Weights of a small transformer language model: no biases in attention or MLP.
MLP neurons of a small language model. Each row is named by its layer, matrix (gate and up: input weights) and neuron, and shows model dimensions 48-111. Each number is 50 + 12 x the weight over its row's rms, rounded and kept within 0 to 99. A neuron's up and down rows have the sign that makes its largest values positive.
A block is one neuron, or neurons of one layer that tend to fire together. After each block is what it responds to, as a language model described it from the Wikipedia text at the highest values.

L11.gate1395:50 77 67 47 75 57 42 39 42 30 40 60 48 62 64 41 77 57 47 59 52 41 43 56 70 47 55 77 49 45 69 57 65 32 51 56 38 32 41 45 57 45 62 53 48 44 39 63 46 31 48 44 72 53 64 44 43 47 59 16 78 40 43 76
L11.up1395:40 49 47 51 46 42 67 44 67 45 43 65 51 39 22 29 47 50 61 42 54 35 30 71 45 55 56 52 42 47 61 48 57 36 54 60 45 42 35 46 33 59 58 68 54 37 26 44 56 32 68 38 58 46 55 33 56 41 50 53 33 58 56 23
Description: Prepositions after head words

L11.gate833:40 47 25 68 43 53 35 56 41 48 42 37 38 41 41 58 48 26 40 50 56 64 48 41 55 64 55 55 47 43 62 52 87 45 55 43 60 63 44 58 49 73 47 69 65 59 76 46 51 45 55 48 45 51 46 59 57 69 43 59 75 47 56 26
L11.up833:41 56 48 47 38 52 51 53 68 44 28 42 59 44 57 60 44 37 53 58 55 62 45 51 32 44 45 43 52 35 56 60 63 39 64 47 37 62 39 49 54 52 45 40 34 41 43 47 56 38 69 60 52 48 42 50 52 56 57 54 34 62 47 62
Description: Prepositions after verbs/nouns

L4.gate778:63 47 37 44 53 37 36 50 25 52 56 63 34 27 60 50 57 61 66 47 48 70 38 59 57 72 33 58 38 36 52 59 31 41 49 52 37 31 57 36 55 25 48 57 51 39 57 42 41 62 29 42 41 47 42 62 43 63 60 61 62 49 45 52
L4.up778:56 52 47 53 44 48 41 52 38 51 54 50 20 52 59 54 56 56 74 44 43 58 38 76 51 66 24 48 47 28 65 56 36 55 46 62 45 30 61 35 62 41 50 55 61 36 48 43 39 79 33 54 33 55 39 71 38 58 38 61 53 52 60 53
L4.gate901:38 72 36 46 54 53 60 51 41 29 70 70 41 59 62 29 74 57 64 32 46 73 65 43 68 49 41 39 69 41 40 51 42 61 38 49 46 73 58 51 54 54 31 54 40 66 50 50 35 43 30 26 47 61 58 58 43 55 43 57 52 57 61 58
L4.up901:48 70 46 28 60 42 69 43 47 45 78 71 40 58 40 47 43 50 73 32 62 71 64 32 50 50 44 54 56 63 10 39 40 46 25 45 53 55 73 54 41 45 60 49 39 63 62 52 55 47 23 35 52 68 45 31 55 71 24 75 42 46 55 40
L4.gate1310:32 61 55 52 55 34 58 48 52 38 55 68 55 53 57 37 66 64 65 47 64 83 43 61 57 56 53 56 37 31 66 51 43 55 43 66 48 45 39 42 58 42 63 48 62 49 46 53 32 41 49 37 42 50 58 58 42 41 51 71 59 49 46 43
L4.up1310:26 61 64 42 71 47 36 44 33 50 37 71 47 43 49 53 45 60 54 67 46 61 71 45 33 54 42 75 41 31 34 58 40 62 35 47 53 36 56 57 41 47 52 45 80 41 49 56 58 43 34 47 26 44 40 55 42 61 49 55 76 50 33 52
L4.gate1374:43 40 54 32 56 27 35 50 41 63 53 42 39 65 24 48 61 46 38 50 40 53 51 48 38 61 47 54 59 47 58 55 36 41 55 28 48 49 55 23 48 40 45 63 36 58 38 50 63 68 36 19 48 45 40 47 37 60 61 43 55 62 47 45
L4.up1374:40 33 53 52 75 57 46 51 73 62 73 32 51 73 24 51 49 60 46 47 60 52 53 59 36 37 55 45 54 38 66 55 35 54 56 37 43 54 45 30 51 46 63 65 56 55 58 43 47 53 56 48 65 50 28 50 55 46 40 60 51 49 51 56
Description: Quantity words before nouns

L4.gate260:48 65 23 40 49 56 55 53 57 53 65 62 30 38 63 59 21 51 46 54 35 53 56 43 56 63 45 46 33 69 58 47 34 47 64 48 52 40 66 58 41 48 68 86 52 65 39 36 55 53 44 61 56 54 40 31 35 31 37 40 46 45 35 42
L4.up260:46 66 53 59 31 59 52 38 51 51 63 42 48 38 46 52 33 59 52 51 63 62 25 46 44 53 48 52 34 38 43 54 32 64 36 52 40 44 41 53 32 63 51 63 39 63 54 48 32 62 66 43 46 74 41 45 54 53 46 47 46 56 44 45
L4.gate289:41 31 53 44 55 33 57 55 87 59 51 40 42 56 54 56 49 66 68 86 56 33 35 40 59 58 59 40 64 67 46 77 63 60 49 72 45 60 61 50 47 51 61 21 61 61 49 49 40 17 56 62 53 39 60 48 68 42 41 51 39 63 14 44
L4.up289:39 35 52 62 45 59 50 37 54 47 46 57 62 69 28 67 45 51 37 65 46 43 67 34 49 27 39 59 66 54 61 58 46 72 38 26 31 60 58 67 50 66 41 26 38 41 52 43 46 39 58 61 59 68 45 35 51 49 53 33 53 66 69 40
L4.gate1061:36 50 38 58 54 66 65 62 47 51 65 47 44 78 37 54 48 51 42 75 53 62 38 85 56 35 51 65 37 65 43 49 55 60 55 52 34 35 47 54 43 49 40 43 58 40 38 55 41 53 63 43 60 52 51 40 56 40 52 68 59 59 35 54
L4.up1061:47 59 65 60 38 69 50 22 43 32 41 62 37 45 43 65 60 39 41 41 44 50 35 39 56 51 38 52 64 66 33 61 60 10 79 54 41 34 63 59 59 32 49 54 60 47 12 33 56 52 71 54 63 40 46 38 31 52 51 54 48 69 52 57
L4.gate1400:28 54 41 62 49 43 64 30 68 68 58 37 41 57 46 44 46 61 64 67 48 84 51 43 65 50 48 52 53 56 55 40 39 27 55 17 56 52 61 58 46 53 54 62 69 48 50 54 47 47 62 67 55 45 45 40 50 22 37 52 60 42 68 34
L4.up1400:47 56 51 37 45 56 44 45 60 33 50 52 48 43 49 56 40 77 68 36 38 50 68 24 68 42 36 32 74 52 41 37 62 54 71 51 46 36 50 69 29 48 36 23 44 60 35 43 41 72 58 58 48 51 59 60 70 18 41 45 37 65 66 41
Description: Row and section labels

L5.gate23:51 56 57 36 44 44 49 36 71 55 38 29 59 45 36 64 57 65 72 53 60 34 44 43 55 53 49 56 49 42 50 48 46 51 42 62 39 48 48 60 22 61 38 37 44 39 56 51 36 51 41 54 27 52 56 51 57 40 31 66 52 60 40 58
L5.up23:69 38 46 44 68 43 33 51 55 55 47 61 32 43 36 51 46 54 52 54 26 41 43 37 49 44 45 48 55 63 54 51 61 42 59 44 17 27 54 43 48 50 86 59 48 38 46 49 25 65 36 50 50 54 44 48 55 59 56 48 45 29 44 33
L5.gate121:27 49 47 47 33 54 54 56 62 52 58 36 45 40 65 54 53 53 53 47 49 53 55 56 54 42 53 23 53 61 65 36 60 43 58 50 45 66 46 54 43 48 47 49 44 62 45 42 59 60 65 29 45 77 30 50 74 57 57 28 38 70 50 52
L5.up121:30 62 62 60 54 78 31 58 41 39 48 51 41 37 33 52 47 59 56 50 54 72 51 61 48 63 67 33 58 49 37 54 47 49 27 52 53 44 46 65 48 53 59 48 59 46 60 67 43 57 71 44 50 54 23 51 54 47 69 61 68 56 47 42
L5.gate212:56 62 59 68 66 59 34 55 49 26 35 56 64 67 57 47 51 49 34 53 21 64 54 59 43 50 61 49 51 45 60 58 39 47 65 47 50 56 50 64 59 40 57 62 44 56 20 53 67 40 50 55 50 47 58 57 47 53 56 40 41 71 65 53
L5.up212:32 59 52 36 51 72 37 37 44 23 57 58 50 46 45 28 29 55 43 67 80 55 36 44 52 58 65 55 28 59 76 71 38 39 58 40 42 52 46 58 46 66 34 35 69 60 54 38 27 51 64 52 49 63 59 44 39 30 57 66 67 69 60 53
L5.gate263:62 28 47 57 41 63 60 52 67 52 36 53 55 54 45 49 41 68 56 61 51 36 52 36 38 48 53 53 53 57 63 52 35 70 30 41 63 47 59 40 62 61 25 60 40 29 45 28 38 67 47 30 63 49 54 60 70 50 41 57 45 60 61 82
L5.up263:52 42 52 57 57 66 31 43 54 52 54 58 39 54 44 40 51 47 40 66 40 59 52 54 58 62 51 35 30 51 47 56 39 73 49 52 41 39 52 44 42 71 45 54 69 58 50 51 53 50 67 40 60 55 42 38 46 42 29 53 49 44 38 66
L5.gate309:45 44 34 58 41 54 73 60 43 67 31 64 44 49 64 38 43 42 47 56 72 42 36 43 57 44 58 50 48 39 59 35 43 35 25 55 55 67 58 49 33 65 57 62 38 39 52 23 59 67 40 48 54 41 44 42 66 41 50 62 66 68 59 55
L5.up309:54 64 56 48 39 58 57 63 45 46 57 35 51 44 59 37 57 51 57 64 68 60 46 07 57 48 59 30 57 53 59 37 46 27 58 59 70 38 39 36 37 69 56 47 50 60 30 25 47 57 31 60 48 41 51 35 61 28 49 65 43 66 42 25
L5.gate663:16 30 49 53 46 59 56 26 49 48 31 59 20 50 56 43 35 51 42 43 68 56 55 31 62 36 55 65 35 61 40 38 59 58 59 36 57 67 50 33 41 41 29 42 48 72 38 25 50 50 64 65 66 57 59 64 71 39 38 54 27 46 47 65
L5.up663:28 52 39 66 34 71 40 35 46 42 50 65 50 46 43 81 42 31 41 62 51 43 67 62 36 45 53 49 38 44 73 53 21 52 63 37 44 29 24 41 58 50 54 58 45 47 64 49 45 61 48 44 45 52 59 22 44 42 64 40 50 49 59 50
L5.gate682:64 43 43 41 30 63 56 51 55 36 55 57 40 69 54 28 42 29 46 66 62 57 32 36 34 39 61 62 20 42 58 46 61 60 47 67 50 41 40 48 39 38 47 50 40 58 59 22 59 47 32 60 52 52 54 19 54 41 70 76 39 55 47 46
L5.up682:58 50 62 66 66 59 65 70 50 19 38 55 75 61 44 77 42 50 62 39 48 52 55 46 58 43 36 55 47 38 39 65 26 66 54 60 59 42 54 28 40 48 54 59 40 43 61 41 45 59 48 63 48 66 33 42 57 25 62 58 53 39 62 57
L5.gate779:44 44 29 47 53 43 53 38 68 51 46 54 38 71 42 50 47 47 36 44 67 41 61 40 30 60 67 51 57 65 40 59 46 50 39 35 51 47 48 60 28 35 54 45 42 48 56 45 53 39 57 51 26 51 39 43 50 61 47 49 52 43 39 62
L5.up779:38 41 59 71 74 42 41 33 53 69 50 44 32 66 37 59 62 56 55 23 72 77 51 46 50 44 55 77 14 58 52 30 53 48 35 54 36 53 29 60 47 66 66 53 52 39 65 35 70 40 64 44 51 46 62 48 45 57 52 55 31 55 42 51
L5.gate784:45 44 67 54 28 64 40 43 49 43 73 44 40 57 45 60 51 32 41 43 45 38 50 46 58 58 39 56 72 40 52 43 44 52 43 53 38 41 43 80 43 47 45 46 58 34 52 39 67 45 47 35 17 55 67 47 63 56 56 37 54 66 46 41
L5.up784:40 40 59 45 48 53 39 23 48 44 51 57 45 61 43 50 55 67 37 58 58 32 83 51 54 47 50 54 49 57 62 65 43 58 55 19 36 61 64 68 69 34 45 38 60 25 51 44 52 40 33 62 37 33 52 30 61 73 49 35 43 52 64 43
L5.gate820:51 53 49 35 56 55 59 47 33 42 50 43 40 46 55 66 66 70 52 25 70 43 42 43 42 23 52 77 88 78 51 37 56 52 51 50 40 52 79 36 30 56 56 53 34 23 41 41 55 46 57 42 48 54 34 44 43 55 38 61 44 51 42 58
L5.up820:55 44 38 64 39 56 47 40 37 37 50 19 47 49 71 61 54 58 51 43 63 58 50 45 63 70 54 48 56 70 62 49 47 53 53 44 41 52 44 45 44 66 70 52 37 56 45 83 60 55 47 38 44 54 60 32 28 61 44 46 52 60 39 58
L5.gate864:76 59 58 67 54 56 56 69 60 19 55 34 28 41 73 48 51 26 45 53 35 64 39 47 64 38 43 28 53 58 39 48 56 41 37 29 41 41 37 64 59 51 54 61 57 49 59 49 49 68 39 54 28 60 36 62 72 53 43 48 48 53 61 54
L5.up864:39 71 38 60 59 20 63 46 48 29 55 51 28 52 48 70 44 73 62 48 54 25 65 41 29 44 57 37 56 50 28 52 46 32 38 27 53 56 49 61 48 38 43 47 59 28 52 63 50 48 39 56 34 55 41 50 42 69 48 40 50 58 50 55
L5.gate874:46 54 42 46 37 30 33 54 34 54 65 17 58 60 45 66 56 65 30 53 54 57 55 45 76 53 66 33 76 73 65 36 37 61 50 22 35 62 40 46 37 43 49 46 48 55 61 46 45 46 27 71 36 45 36 46 47 47 64 71 60 50 57 39
L5.up874:43 56 69 61 32 52 53 33 47 36 57 44 60 41 61 40 67 47 55 78 42 62 51 51 54 34 36 82 32 58 30 60 52 57 59 52 73 54 76 58 48 59 51 63 45 52 32 46 50 80 29 62 28 42 53 48 35 50 36 41 33 47 57 55
L5.gate1412:43 46 54 42 62 50 52 54 44 45 26 66 48 51 47 37 35 52 60 61 69 70 44 64 47 63 63 70 45 76 67 52 45 61 41 32 29 63 50 45 67 56 61 44 61 47 61 53 47 48 37 44 69 71 54 42 45 41 52 47 43 71 62 59
L5.up1412:49 73 52 50 41 46 63 71 58 66 41 59 54 50 68 42 42 77 57 61 56 66 32 51 45 39 40 42 33 68 57 57 53 68 59 58 25 46 30 61 51 47 69 49 53 27 54 44 72 47 49 53 61 57 69 41 19 36 58 53 53 28 60 43
L5.gate1494:45 46 48 47 43 51 66 44 30 42 52 62 44 51 44 47 48 56 24 71 68 43 56 38 52 43 40 54 58 20 35 48 56 37 49 57 37 30 50 45 14 35 61 47 48 47 48 55 56 51 56 42 53 67 50 47 38 59 60 52 64 53 38 50
L5.up1494:49 72 51 44 40 37 65 44 47 48 46 46 32 40 54 57 59 36 45 60 54 68 45 11 35 37 79 69 47 57 63 51 61 44 43 61 39 37 37 63 19 52 57 51 51 30 60 38 53 44 47 51 49 67 50 50 41 49 52 43 38 45 28 47
L5.gate1500:51 37 43 50 68 72 39 58 57 32 41 60 43 66 46 57 50 24 50 51 73 54 61 70 55 53 59 33 42 53 38 52 52 52 55 40 25 78 65 34 47 47 43 64 54 73 53 22 55 35 66 51 58 55 46 61 49 47 44 52 57 45 32 52
L5.up1500:32 41 58 39 50 46 22 62 83 53 35 65 61 60 42 69 39 55 64 45 77 53 59 63 38 39 71 56 22 53 49 56 44 53 31 35 63 58 47 42 44 64 64 45 43 17 59 48 62 48 61 49 42 47 58 42 57 42 35 64 36 43 51 30
L5.gate1532:43 53 52 49 21 46 50 37 44 45 35 51 45 42 67 37 33 45 45 55 58 41 52 58 58 40 56 39 39 36 57 40 47 58 52 53 56 54 39 45 41 54 59 65 53 82 46 46 56 43 56 52 38 37 56 63 48 44 48 69 50 49 49 43
L5.up1532:49 55 36 42 43 53 48 24 57 35 66 67 47 45 49 55 54 35 53 45 60 27 32 42 56 57 44 51 45 50 61 41 56 53 43 59 41 44 44 24 52 59 60 45 60 49 40 34 60 31 56 40 70 49 30 47 47 64 35 54 55 70 65 56
Description: Under and B-word pieces

L5.gate45:57 48 49 37 50 41 56 56 45 42 46 66 37 69 93 58 52 47 43 33 62 50 63 67 62 46 20 36 54 49 59 42 53 34 64 43 29 38 39 49 60 46 51 43 47 36 73 55 45 34 60 43 56 42 55 66 73 61 71 60 39 64 42 54
L5.up45:46 51 57 41 54 63 45 60 43 39 71 44 39 77 63 25 58 48 44 45 53 70 43 52 50 61 30 59 47 41 66 64 51 57 34 28 47 25 66 42 51 44 59 58 31 54 56 63 61 54 47 40 28 50 51 38 59 51 80 60 34 58 67 79
L5.gate402:50 42 61 67 73 47 44 65 55 41 55 56 51 71 61 48 63 47 55 76 63 76 41 49 53 44 62 62 39 47 45 37 38 46 69 43 41 42 58 57 65 58 58 32 52 59 57 64 58 52 58 67 41 43 56 28 77 40 65 67 55 45 64 51
L5.up402:67 37 44 77 45 38 40 55 48 59 43 47 35 75 78 59 36 40 48 55 48 46 47 53 68 49 51 42 47 51 61 50 60 39 41 51 40 46 57 40 83 41 55 41 47 63 76 72 43 67 42 51 36 58 50 53 31 68 79 43 60 56 68 55
L5.gate405:60 34 58 46 45 46 47 34 26 51 53 32 44 57 67 50 68 44 46 50 68 58 65 50 31 65 21 46 37 53 58 62 51 50 37 33 72 45 63 66 67 43 52 77 25 36 47 49 60 46 51 46 78 47 55 47 35 58 28 51 24 55 19 75
L5.up405:52 75 33 45 44 41 48 38 51 49 36 47 43 49 61 66 56 37 63 31 76 54 71 48 42 64 48 59 65 50 53 48 51 50 46 47 51 37 47 51 74 34 56 53 39 36 64 37 54 31 28 51 49 52 66 45 48 59 26 56 20 38 28 64
L5.gate583:31 76 31 56 39 68 50 46 35 49 46 39 57 40 55 59 46 36 55 30 60 45 62 63 58 41 34 54 57 58 35 53 53 62 65 46 34 48 56 64 52 46 53 52 51 37 53 49 75 44 71 43 55 60 35 64 33 62 24 46 67 63 51 52
L5.up583:59 49 55 43 52 54 39 47 44 57 50 28 45 60 53 53 58 57 61 48 42 62 58 32 51 52 36 51 47 54 73 39 58 49 58 41 54 44 36 60 44 52 46 47 53 59 50 39 63 53 68 43 74 58 49 51 51 29 51 69 62 46 43 55
L5.gate591:55 58 47 45 55 68 48 53 43 32 37 58 49 53 54 86 68 55 45 59 44 43 40 39 47 41 35 38 58 49 47 71 50 33 46 57 60 42 44 44 63 33 44 65 59 59 43 35 55 33 37 59 45 57 41 60 51 45 37 55 34 41 56 54
L5.up591:49 50 49 53 47 73 45 43 44 42 41 18 46 65 45 49 49 45 50 47 44 55 74 36 48 72 42 47 55 38 74 57 49 30 37 35 48 38 71 52 37 50 43 41 62 36 53 61 50 50 57 39 41 57 24 32 64 63 46 61 52 67 53 58
L5.gate597:42 80 31 55 50 50 52 66 41 34 60 36 58 49 62 66 48 35 36 54 22 56 38 29 66 40 29 40 41 66 62 44 63 43 48 63 47 57 53 55 38 38 50 53 45 59 44 47 58 47 58 35 53 50 63 76 68 51 49 59 37 59 42 57
L5.up597:45 67 54 36 56 53 61 63 25 12 38 43 63 43 31 60 52 58 58 62 43 72 50 54 41 43 36 48 48 42 51 53 45 51 64 46 59 49 41 51 38 43 52 58 49 49 60 41 70 33 40 30 44 36 53 41 60 65 51 35 66 46 34 59
L5.gate788:26 62 43 50 45 74 57 29 28 41 36 24 53 42 60 54 57 59 44 50 52 65 38 61 56 62 42 55 38 54 60 72 52 53 54 47 64 59 49 67 40 29 55 26 67 49 62 54 19 45 53 45 64 35 39 56 32 51 70 56 61 67 38 60
L5.up788:63 59 53 44 24 51 69 55 65 56 72 39 37 33 47 52 63 47 27 42 30 43 73 62 56 44 38 58 56 53 63 42 44 48 75 24 59 51 64 67 51 54 45 70 44 47 64 40 56 45 61 45 57 55 55 44 49 47 54 28 47 39 54 62
L5.gate875:44 46 82 33 54 59 39 56 53 48 49 34 70 39 32 54 54 26 56 49 32 70 56 55 47 53 48 37 58 48 45 48 40 53 40 58 50 55 66 78 60 53 36 59 35 41 50 53 41 47 51 55 57 49 36 59 55 70 51 27 48 35 53 48
L5.up875:26 58 64 50 46 59 47 37 49 47 51 55 48 42 59 57 45 74 60 74 55 64 66 73 61 46 50 67 62 66 55 62 48 54 50 69 49 57 56 44 29 38 49 48 38 32 52 57 40 41 57 55 45 49 52 59 47 55 57 48 44 43 49 43
L5.gate894:50 44 47 36 46 57 57 42 37 51 46 56 42 34 44 42 60 46 58 76 43 61 58 55 62 58 54 49 35 59 59 61 48 37 64 52 48 43 44 53 62 38 44 47 60 52 63 56 53 69 61 33 39 39 68 69 35 45 68 62 41 43 47 46
L5.up894:53 36 30 28 32 51 50 59 49 69 54 64 55 52 61 38 68 53 34 52 41 64 38 45 72 47 69 87 44 73 45 58 48 67 46 54 33 52 33 44 60 57 45 48 43 57 59 32 48 40 41 44 40 31 42 39 63 55 56 55 66 44 43 40
L5.gate1039:54 62 59 32 48 55 26 32 32 50 53 42 42 33 55 49 56 31 48 59 40 49 63 45 69 61 57 39 53 44 53 59 56 40 55 43 39 41 31 48 45 57 61 70 49 66 54 47 54 34 55 38 20 50 32 37 49 36 59 68 51 62 66 37
L5.up1039:41 52 37 64 56 66 40 35 46 51 46 35 50 36 37 55 33 33 44 58 35 40 56 63 37 53 33 49 65 33 47 65 55 59 76 44 39 58 34 34 42 57 54 39 63 43 63 60 52 52 48 56 50 41 52 45 35 37 50 33 49 57 44 33
L5.gate1206:55 43 46 30 39 45 49 69 25 45 40 28 55 35 37 46 48 61 50 70 26 26 31 47 39 47 67 64 38 54 39 78 60 44 45 46 53 42 35 53 69 27 46 45 37 58 74 35 54 38 57 50 60 48 54 49 51 41 49 54 51 37 71 56
L5.up1206:53 43 46 45 35 77 73 56 38 22 72 47 62 39 55 31 65 44 60 64 44 49 62 70 55 59 46 53 53 52 44 54 72 38 51 38 51 58 52 30 65 55 31 44 64 34 50 41 74 46 51 55 26 39 64 24 29 59 58 64 40 45 52 38
L5.gate1314:56 33 46 67 61 38 27 37 55 41 50 45 51 73 46 49 47 56 52 53 37 60 49 36 50 62 44 51 36 54 54 53 56 43 51 54 45 48 41 73 52 50 63 59 63 47 38 30 68 51 62 47 60 42 63 45 46 55 61 41 40 45 46 39
L5.up1314:53 45 52 60 53 38 41 44 55 37 29 28 43 44 44 50 59 44 49 53 35 54 50 45 65 30 51 64 53 69 44 44 49 16 60 62 43 62 42 68 50 46 66 30 34 59 63 35 49 41 66 53 46 33 55 67 47 67 59 34 33 43 39 36
L5.gate1359:33 42 51 26 70 55 43 55 54 42 47 50 18 60 55 63 55 54 40 39 47 54 64 38 38 46 55 50 51 62 38 43 56 44 54 39 59 50 56 57 55 58 31 65 54 46 53 37 29 65 58 40 33 56 44 36 71 73 63 53 39 58 57 66
L5.up1359:38 38 43 45 45 39 53 50 45 69 41 53 62 71 52 29 35 44 36 47 55 44 45 49 54 38 47 39 40 51 47 36 58 43 34 49 66 28 68 48 59 43 38 53 32 42 55 66 41 25 52 68 41 38 62 40 50 53 66 59 32 54 81 48
L5.gate1398:30 77 54 39 61 56 40 42 56 46 44 57 55 75 67 48 50 45 26 47 46 45 53 56 52 55 41 25 62 31 39 50 50 49 52 68 46 35 21 53 36 52 68 48 25 57 29 45 41 51 65 43 39 55 53 40 67 70 39 43 30 49 56 65
L5.up1398:67 33 43 55 46 30 82 31 59 53 66 40 52 61 36 31 64 51 58 48 67 49 65 42 52 39 52 56 66 56 42 37 50 48 44 51 50 46 59 32 26 48 52 55 45 63 72 49 30 41 59 64 54 46 49 42 60 40 43 53 57 49 60 44
L5.gate1477:56 31 39 40 35 69 32 45 27 52 65 42 55 63 65 59 56 34 61 61 38 73 36 64 57 55 52 62 49 54 54 59 45 36 38 45 56 34 55 53 66 44 43 55 51 26 45 58 44 49 34 34 60 64 51 45 64 51 65 47 45 27 62 68
L5.up1477:56 36 35 43 39 69 49 47 31 46 51 38 62 48 63 47 61 48 39 58 63 44 40 73 86 62 57 61 57 74 52 60 43 29 46 26 45 28 41 47 70 41 48 40 57 47 33 53 55 54 34 45 36 60 49 30 63 54 69 57 56 46 61 42
L5.gate1480:52 56 28 51 43 59 36 38 32 35 46 60 27 53 71 61 54 48 52 58 52 60 44 41 63 43 24 51 32 64 44 64 53 41 47 31 49 35 50 52 62 38 69 55 50 40 39 51 40 44 73 59 38 41 38 54 32 49 41 47 52 69 41 35
L5.up1480:57 67 63 41 38 39 47 58 43 43 58 44 43 31 59 51 65 57 63 60 61 53 68 41 54 63 43 57 44 60 55 60 38 41 50 37 40 47 53 55 52 69 29 62 42 39 54 34 59 46 55 44 63 63 49 64 53 69 40 46 63 51 52 42
Description: Partitive "of" after quantifiers